Weights of a small transformer language model: attention and MLP in parallel.
MLP neurons of a small language model. Each row is named by its layer, matrix (up: input weights) and neuron, and shows model dimensions 336-463. Each number is 500 + 40 x the weight over its row's rms, rounded and kept within 0 to 999. Numbers have three digits each.
Before each neuron's rows, "fires in" lists the words (lower case) most often at its 100 highest values on Wikipedia text that the model never trained on. A number after a token or word is its count.

fires in: "only" 22, "two" 11, "over" 10, "some" 9, "both" 8, "none" 6
L3.up2447:496495564532533512521549571500484473482536525461457541425477498443443505531560557530470581533498505461504466533502467458475430465519554494539516463512529484480488514430533488414440449503527473542568506420430452523527509476498528530514453410583491524404471444515474473549503501479468598503489579496505497554573446484487516553532602518510493474468503520465612512514524475489425500437531

fires in: "however" 32, "in" 11, "to" 7, "though" 6, "but" 5, "time" 4
L3.up564:501448546522487485518516584456416511479527599501504501541474480486476466488503509486522450526445479525521471476487502426452549500520501486373592537508489446511421520525460446523456487527505479449494492545459487503504495455527544492427503582513440480512480473517469491476575491531493600466493498536469444527476437417546495448478484521509532492458492451516477471546591465483496601511519

fires in: "of" 54, "ecclesiastical" 4, "christ" 4, "cray" 4
L3.up1037:467535486474539443371473473516445458529532500472510549560453578466472437577504483547521556500570483492498410481501526442470491535456474492548476492495542455557393465539510494453498466510471548510475542442504455461534510484439506488566458454494433496535444444547568535520523541487499538489428476558484528538431557463531494478544534458535455458529474507546546534430493508505537499506563

fires in: "which" 22, "most" 18, "some" 17, "of" 12, "who" 9
L3.up2257:538483474480496485496544535555481445480505493461511484519571554505422513535475456524495466452519528428462492576523485546582453470480567556498489463476434511581541465551501518420449520506483524462463528495457515500452449514535537492470488505469401523461507487539522470490567451464471589501474570548506509512449468461522524523461504469537459510486500529554609516481459485475509583489408

fires in: "after" 31, "despite" 15, "to" 10, "while" 9, "of" 8, "upon" 6
L3.up2016:480488542462490545542458421469523467512478471529432463463461459488494465577521540519473518574523488457438562549469498483470438491524499390559549460490521447530486545540504470527548468556514530506460407533453501513561468524522501517534502470475522475546484491491510518506546442563457463537498460543489480487503508536435466569484456522497546434439481535528463505477537524486476509482457

fires in: "after" 33, "as" 12, "once" 10, "when" 9, "games" 7, "vessels" 5
L3.up276:516511482468497468460431450464499498548529526482420529443366515585500508474452519507503523473534508568504547454498459507469566513516593506492532547500529494467525525508426501476488446475522496500536492573511452499425455544531508492478452510441496471499502552578488485503493426444493464496553524453475540472471557476548449568520487487479441480527429421476542499459491487527474571492546

fires in: "only" 32, "until" 16, "last" 11, "early" 5, "present" 4, "late" 4
L3.up782:492562508485500523473528444471531443497580495424484481487443525443554481440493522520513480554548472541485544556531514521554445424503526498480536441481480449467502520517566498493462533486620466535479588536495412489445456517481564525493454490462454462495505483487495470417501497389554486474470518497489466513518508483494502498533493517522591515464504523485527493535494465462478533568533

fires in: "season" 13, "episodes" 11, "seasons" 11, "january" 10, "population" 8, "years" 4
L3.up725:518472505523436431497493475471414486432519461547551529541421531531557561532565527548489548493497562515476493474472403430487490560496543433465631518532409474505470526464459527466478536462521479495513519533522492498443542451494527560552525556505501548499475524589474535496458509518557417541549511470455493497499444481538563402465515515501458503473453494429559488520505466555478554507482

fires in: "none" 34, "women" 18, "some" 8, "female" 8
L3.up1077:524450485505526546530524517444435503457446517477484520475599501575467549515470568498550505501482464515494424521505517515445526492480546444503526610532597571530533499442444608544456481477511520473545419538423522619542526535431548507469470497526543431475556507515523544502464482479515515459555528517525543533531519499470520522483535487462483544458468598503496517486460561506569490499557

fires in: "v" 14, "attended" 12, "early" 11, "de" 7, "information" 5, "quamino" 5
L3.up1392:502508475499452478471490510480482448509474498410526461541442557513579515499595534460419440521456514511462544520512472567438515464494386520507468512527467567494490489514524534510536518479439417459482531504589478461436478536513444464487438511514492504431479476535483483482555473425492494475472514489546505542562487497501474511483518459480540503535495487533430543499481473475434578470443

fires in: "with" 20, "from" 13, "a" 12, "of" 8, "this" 8, "by" 7
L3.up673:509488466456459519480394510529556512485485590480504455479470489468500455511492469603544540448543496511560576552560526500438562463475539557512504513408522524533411537525450420530504565480452471522477556486468494501458492496504445495498480526542504521558498553517572534560481496544466493470503489518569456506414533473513500520501523544516503474551486503477483441408448508531522487497427

fires in: "was" 22, "is" 15, "s" 10, "in" 5, "only" 4
L3.up985:502513367519533450492497520437467523494439497547464501483485401549508514543485528472530505515485468574487500489484477480464479409553495551503402480624479484557473555489459489498490468487540467527547466484517479495517564455527499459484556516526486514510465450431462514540545540480489528523475504567449463477542526471484507463526453458486476432500427545502492476513496522482503478486500

fires in: "to" 21, "can" 18, "is" 8, "could" 5, "cannot" 4, "should" 4
L3.up321:493475541550540484468498495539522577542486603497484485510523544499487475505551506429441488476471506484524400551420496485440478392468554438517414550557516536520569595571439475442549513556524511536554514470549513593497531453516533545495469529526444520530385479510530531534449484483465530492492523478449519509471515509501504528544536526533506474469502409585550539473518534475544484419479

fires in: "its" 39, "it" 25, "which" 21
L3.up452:474493486511470418494516554433515504498560501443524596446518526503435396541501568446503528544468508506442486500448479493528604486535563486450530458448516493507522515522468452520539554541495534515509454386459471421563491470470550454558503487516479493443498473518461526471504467487492511551591567555497451587436536494538415476492506499511521469498533518495453478483462542480448562461499

fires in: "than" 24, "over" 17, "within" 6, "nizami" 5, "died" 5
L3.up1433:488547466423482508522479512538532506524492520494433576523366491514485456452527499547559489513492457537518497548508482450485483538513495523485473447494517416504451475472519536462538558521473434550500545484512476538462535473492498490504556566528474470513563460497501469456583489529469558506509487512425575545532469539482409489468420498528522443529477577434458482509508565457401531609546

fires in: "where" 51, "california" 10, "country" 4
L3.up1610:516541444471547465552470544535551490590447460451458517557502541379474439448542502508506462503422589524442516537470546483474477488438484466492564513443546455571474555469419471481506551461481481494487526525544487465476523493542534503448564523522504512460497450475574548518539523494539533540501481481475459492480530480504500488539478483488476485442438440504475460489471525586524503534492

fires in: "to" 24, "born" 15, "loss" 5, "age" 4, "birth" 4, "career" 4
L3.up1551:537459466423529457463503482530479474425560499485500474468487507501509490536470465498474489509475529562512489486476544522432477543512460527488499491460545483511474455591484494477471488545517433542494473413444508432500475477560546507469567486480431495559445540459456536526524575504498489469441502407546543543476488484509465511458431510550473491561517520441466561508438462573434400504521

fires in: "s" 79
L3.up1394:401529530517539435492432507438505509455578419423515457449430488536589540545495534507518506517511525526564449505482533539516431439535472489479517518473529507526458476566491443470501524569487532466525497454500487543525494463489534431551499423584483445488549529524442482522502476477462519519544608494486490497481543534461457513534426491517483470478485463501426560522596551596506455505498

fires in: "and" 64
L3.up793:545474419547452556507561424543496518505526508572557442561521502537476558555478425487440464523533449434479511482506498538517492413525496601490465480511448412555535494453465539561584531567524468530487543442543550415513534470572503550450538562493539494550536528521455480513574467475509489514477494522476474472562489450509522541453536489411504449472479509483531517525470542453498448471525

fires in: "first" 18, "in" 12, "second" 9, "back" 8, "behind" 4
L3.up2132:487477455508471516549433493478544529409528532564506426540584483482522481484445508498572501464530500526520468507403486513550541522494565553400467500476507558447456510493512551467482549395458560531410522451503527491494494476439482465548572533505542511490543544539488469519434489515520519484525508433523466501497479525514485489480501507524461459519485523521511452463531513562410544479532

fires in: "king" 13, "one" 12, "most" 9, "president" 8, "chairman" 7, "coach" 6
L3.up2524:528510489469539512547554478467463480543472512458487543457488496486446495505487509588495533510480503522489522459501436470417523508504495474458610511470467474522511415507508494546547533525539463512478466521453464486525498512481487485497508443563473535469478505516494535478477458531420521497441508493550432502541536551488485572478469473477492461376444544506494473481484440466487501490492

fires in: "of" 39, "by" 13, "in" 4, "professional" 4
L3.up173:567513520527510529488483465462557477502488503540540500552523420470455521491520402519480481472530554509506478500520544454499498489460589458557549490541567492508436530456463447428568516403490480510486475521508506499523460465482531531461524494451539494480516486498569492565503431503501532543505461436546481534558491436448558574431504407494501500529421576474400547507469509494444449530392

fires in: "of" 62, "later" 24, "following" 5
L3.up987:564512481488555515492451483573482422473507538513518545570543586527447481568474553529474525462528513442531494526509463508521442472502467487481522460529609507544528554496504526511448491492549515500477534463518431485562517464512483561521509418516522518478454476474536403474538506496451490431455507573520575485514533456501466569471470427525444518460502543522486470529449490428493501432497

fires in: "and" 23, "fw" 7, "returned" 7, "return" 5, "part" 5, "forced" 4
L3.up345:460550387498542556499492394507529531464576510482544558425454465459520467556544540447438460537513469589539443474453502467480473469432544570543539531569501430506501563530561486453516465514446520395508475595449531486563487472465565521428483516548463527536513494470463463514476523510465514521453555483479518491536463489498480522415500547527431498499475522462528555569503548458487443508464

fires in: "it" 42, "sarja" 5, "www" 5, "boxscore" 4
L3.up1956:581497413515505424507491548564507532484545507496482520524493478503472515542462509466477491603469504524509467501459513503508539560441561526485532489483447483607487447523467482506577506513501547413531517512460457523518551527542457548489538527514453540519491477556506519501489453478495477463481458536439558450508532480490530502521524554451504444511494476464442472519511545437489504445461

fires in: "by" 18, "in" 9, "from" 7, "to" 7, "o" 6, "player" 5
L3.up1327:479568523484501462530593469499573577554451473451542515437475457466486559570454540509572537493477515508471466512459477433508532457521520491499447537486542485571505510469507587543472511492445446503466446503494508491564497484445493473525588501473507472549438422517494499525529508513521541512485425452483476496532550531448431479475498491499537461482468472532572470500473548521506480451587

fires in: "that" 24, "once" 11, "so" 5, "never" 4, "be" 4, "when" 4
L3.up1041:498485538539556481444470514485564505468555599554468553465529489502499414480522542499470468542523538469443464547504453523524435497560488519530481507471461491432535519504542418461553490453477494489486522540534464558509441399520592482470559448463469489512451510600459489482510490472435507496516537501487508464532532436428450500507493463553496502516492493438554497487500510442465503482492

fires in: "league" 22, "career" 21, "nlh" 6, "2" 5, "1" 4, "tetzlaff" 4
L3.up1006:479462507489430506485602547498558487436464524498548512575542469481479504494497443405470482498500562589496452575502470446505453500452452502503517508454550521532420542468433493475504514474452472522409499512414435451542525500544520467470418564495418537502516542446491583474454541577537513557529503400532533494485535464511453531460459509498530509486456490522460532534549505512500473617507

fires in: "s" 15, "well" 13, "all" 10, "dst" 8, "so" 5, "education" 4
L3.up2349:493461467479508491524484486505562501503482513554464426541505472536575560508554565559512522463475487518481479398472506470462567474464464484519552549446451507519511546499469509496545554456488471439525478554543479463532542470521544472539461466468545480410548520588568457476516491517523525533547522455526566514504504533510413479466490433480591529467543503507511518515567554506587448471406

fires in: "is" 46, "are" 6
L3.up1688:495519506560488646514600538592440490484517433502555495535484492469525465523513489506538434447501521468518510467474535506446425481512523581529494550529456418536466534574451531530520526469450490556518561573414528425507508517503431476492454522444432501510505500550515510466436507462513499493459501487510486516500551512534520511478537510475507432475477533497526436498469425500501536474501

fires in: "in" 43, "most" 7, "series" 6, "of" 4
L3.up619:479504496484447445454576498482435517479528461553460520492477550531444519494437541504477542567450564557515527505541459547521524509508508512437483490536485547497464509545479522472462489478503479453469512413530490470568570502506517529486443514597470547530491509500558481494514483453527552500418453563479524470445481479530484460580536386528512495441510511515488481523434587531518518526503

fires in: "with" 58, "of" 6
L3.up302:493483440495500500464551546534526440525448555589563473502503495466496458514492515481527515398506492507456509524474471470470474505519480480555487500508526495551433506499475495480520524494455572473477577500581493470484399559458484570430469501487492500492493497559475455516560444530493512571470451460543484422430526503525528538465527477496482526448394594557499559540467473549513472481504

fires in: "all" 41, "only" 28, "allergen" 5
L3.up2330:452478535524473484457511566573475495471527440484428525451466492523559507480463495544444449467489440500469503450474531486554498490503571507559499547444485559573445468523472506478519606526553463482499500538476403517496532429536517544487537535497523515448506551477445516504511456448519557484486477524487417540534559454550511436447514564526544426481503541538501513451447525504463458453453

fires in: "s" 12, "from" 10, "two" 10, "to" 7, "in" 7, "had" 5
L3.up1829:458491504492456471469556540491448451449523480512448481514489443529507549476487489477567497543514495526472481501521495462536487467502462528465432517583452487534524483530517547510555474541433484532460538501463479512559461466496469528479567476484434479509530533507495480507524470443496568532533472558486521515535531525480431404501462525469494488543538532522551470566487570525471488507468

fires in: "of" 34, "between" 8, "when" 8, "with" 8, "major" 7
L3.up1375:475584490518573478494495515466467512555496464479493547506413525464439508519511509552470467507566570497465507497517483557545549541602511499512543553467540515467507531500548527518577444477494519560570505452545444516573438409531504460457562432594459486498484474525505427501470445437476546473522464469482442599579509454482448482498489556487517518510461506497436500514431509515567492461498

fires in: "since" 22, "of" 18, "from" 17, "until" 15, "upon" 8
L3.up1687:508501469509513520527529506483564488547544515483550611479453466559447466512490511525526466552424502565456459534477524513520488482508470482472442489548528470529612526501538496540497426522563482480543487526430486477578474509483532548495609519451498535467486555507459485515570495464475502571543448569528494509551475491478517514510488564535485446464523532531527533516454515419520475499511

fires in: "more" 20, "s" 15, "total" 13, "number" 12, "most" 10, "many" 8
L3.up1445:437498563508546511465498521490527472468555530516563543480518540543451498534524481556480502513440538414505457481461442534525487411533557492466476495563528407552495488552525468451511478548516571520540499434498501524501517513545501484466551525499416448460482505587559592494546517463462523532519441463555451537461485471417551510518423406525468472443489550475480597578508495527522532450505

fires in: "is" 32, "a" 12, "was" 10, "of" 5, "description" 5, "career" 5
L3.up731:476493553518388487484513531573572564473491457510518541414531540543516506492541420448462545487501481500492459565516465483483586447525525405457489486491593525486431444516520493563459508460467467505498526483519475497528479566553532522476410511530509549431407486485522520453492525561479435490471502422536505532467530469514502516581556455518588493479465465519498499446446546468475591471547